python train.py --init="normal" --beta2=0.95 --warmup_steps=531 --max_seq_len=1024
MLP neurons of a small language model. Each row is named by its layer, matrix (up: input weights) and neuron, and shows model dimensions 80-175. Each number is 128 + 32 x the weight over its row's rms, rounded and kept within 0 to 255.
After each neuron's rows, "fires in" lists the words (lower case) most often at its 100 highest values on Wikipedia text that the model never trained on.

L2.up128 [149 133 101 172 110 135  88 128 129 124 191  93 140 147 114 142 119 161 124 146 127  83 129 141 115 143  88 134 157 117  85 113 132 129  56 123 150 165  96 151 110 135 123 124  94 174 142 112 107 105 134 145 137 110 153  91 125 100 100 155 151 152 115 106 200 120  82 110 143  95 145  76  94 160 121  52 123 107  81 140 175 194 117 140 146 115 137  82  80 136 115 125  93 113 130 136]
fires in: "to", "although", "though", "of", "but", "were"

L2.up1307 [118 163 122 165 147  90  70 175  52 164 140 135 185 144 223 191 145 121 107 144 159 105 122  89 150  82 124 140 128 106 123 119 144 115 126 166 121 109 140 136 161 126  80 153  78 155 192  60 141 128 119 133  85 138 149  67 138 144 144 101 101  88 158  59 134 146 165 170 129 131 105  86 142 139 178 126 113 144 177 118 114 143 145 151 156 159 116 120 118  92 132  78 110 149 107 178]
fires in: "his", "performed", "performing", "have", "recorded", "her"

L2.up113 [191 158 127 151 176  84  88 100 120 171 152  97 102 189 107 110 132 149 119  93 168 105 195 122 156 123 137 168 132 132  91 142 167  95 179  87  75 187 158 150 142 122 130 175 143 114 161  83 118 131  90 111 127 127 128  84 156  94  49 109 119  71 156  99 124 160 171 109 174 189  91 116 106 129 111  74 123 161 113 113 159 139 155 132  85 172 125 113 169 140 135  89 131 170  90 115]
fires in: "not", "to", "t"

L2.up102 [ 40 129  80 153  82 107 130 117 101 143 119 136 118 114 174 117 111 135 169 139  96 125  93 206 138 116  79  85 116 175 131  85 133  67 152 153 152  87  75 182 207 146 176 134 116  88 139 130  43 134 144 139 121 156 183  89 139 119 136 141 120 100 124 133  93 147 118 130 174 119 134  55 112 161 134 109 175 113 160 161 120 114 171  53 123  98 137  90 117  99 129 143 131 101  94 196]
fires in: "of", "from", "united", "for", "on"

L2.up427 [112 169  64 125 132 113  79  91  86 215 136 122 127 137 196 141 136  62 150 129 139  95 139 133 128 101 126 141 155  86 128 171  87 167 105 175 139  78 125 152 126 135 123 117 102 145 131  70 137 140  99 145 106  81 119 179 149  93 144 160 120  82 133 110 131 167 180 148  84 112 131 121 104 144 186 138 110 117 122 136 151 120 107 160 112 148 156 108 112 115 115 117 125 137 101 164]
fires in: "his", "my", "her"

L2.up602 [118 120 147 115 112 165  79 156  95 127 174 123 176 168 150 186 157 155  80 126 186 139 130 124 123 101 105  95 175 137 177  86 115 102 125  62 137 120  40 135 104 114  69  65 105 116 149 148 102 156 122 166  98 153 125  97 166 178  78 128 168 147 173  76 132 112 114 112 145  83 143  52 166 113 138 148 106 135 153 159 144 121 118 159 150 117 101 126 121 140 125 117 101 151  97 127]
fires in: "he", "s", "his", "her", "a", "1990s"

L2.up839 [158  91 138 125 131 120 107 208 128 148 179 112 158  94 111 104 119 140 194 130  68 115 146 119 131 129 134 128 127  98 128 128 137 134  89 111 148 128 152 126 189 150 133 111 169 138 185 141 141 129 130 110 149  81 131 160 123 132  60 162 155 117 136  73 115 127 138 119 142 154 104 107  93  82 141 116 112 111  96 195 131 115 160 157 116 102 144 117 166 139 138  84 144 166  98 188]
fires in: "most", "although", "were", "once", "though", "however"

L2.up1080 [ 92  99  48 177 103 107  64 114  73 173 107  86 126 154 131 122 159 166 103  89 122 100 120 124  86 179 124 142 155 146 100  71 162  92  82 148 100 140  93 136  84 121 165 164 142 104 177  75 129 130  79 152 122 111 139 101 114 103  80 121 111 117 114  91 147 176 107 164 130 167 146 145 132 131 193  94 109 143  99 113 126 129 132 133 106 201 141 155 122 145  92  93 185 111 147 150]
fires in: "to", "men", "team", "players", "could"

L2.up246 [ 85 151 122 102 158 130  84 156 131 187 117 195 176 112 129 174 175 135 143 126 169 114  92 154 184  97 136 155  97 159 119 119  82 141 111 101  96 151 111 104 118 174  93 107  76 112 156 115 113 142  72  95 107  99 133 113 163 137  95  53 100 167 151  65 129 162 125 162 166 130  98  98 122 135 198  80 123 117 116 182 112 144 115 121 152 132  73 107 124 150 129 113 112 211  99 114]
fires in: "known", "of", "career", "present"

L13.up1410 [ 75 123 137 101  77 129  89 134 168  92 134  78 111 146 122 128 140  94 136 142 157 107  94 134 125  97 114 125 141 136  90 129 160 153 151 123 165  86 166  86 170 203 114 144 146 165 112 125 214 211 159 116 103 191 152 136 104 109 123 112  90 141 165  80 138 153  77 127 167 120  94  96 118 138 136 125 130  83 102 131 154 152 135 134  99 133  95 123 134 139 107 154 120 133 125  64]
fires in: "which", "it", "who", "that", "not"

L2.up1182 [ 59 117 118 196 114 114  92  72 147 142 110 127 159  59 150  82 120 152 123 108 177 119  50 102 168  83  95  80 142 173 114 116 132 161  88 158 100 106  76 147 126 138 160 178 151 107 136 115 129 141  57 136 109 211 154 139 140 148 148 125  74 129 144 146 153 133 120  94 113 115 101 105 136 120 180 110 189 133 179 100 156 140 113  53 152 133 167 118 143 130  57 112 119 114 145 119]
fires in: "to", "with", "on", "in", "for", "above"

L2.up186 [172 142  96 158  95 112 156 126 132 125 129  87 152 101 114 112  89 113 179 130 119 153 184 136  89 136 123 149 187 117  47 131 101  64  87  84  95 147 163 119 207 136 180 156 131 180 113 101 100 104  99 126 126  75 136 133 153  99  82 140 154 155  90  83 123 126 129  96 177 157  85  80 115 154 145  91  98 105  83 129 187 205 157 162 135 159 101 110  73 121 128  78 106 131 115 113]
fires in: "while", "but", "although", "though", "yet", "highly"

L2.up329 [158 166  73 156 141  97 114 137 117 103 117 161 141  74 116 108 142 114 174 111 117 124 145 126 136 158 129  89 113 164 110  90 151 163 133 155  95 135 142 148 138 151 108 121  70 135 126 159 112 148  67 147  99 116 185 145 122 186 191 103  88 132  92  54 100 144 126 221 173 117  54  39 159 126 196 153 125 108 113 103 118 155 116 109 130 180 101 133 138 162  83 118 166 127  84 119]
fires in: "named", "of", "just", "called", "known"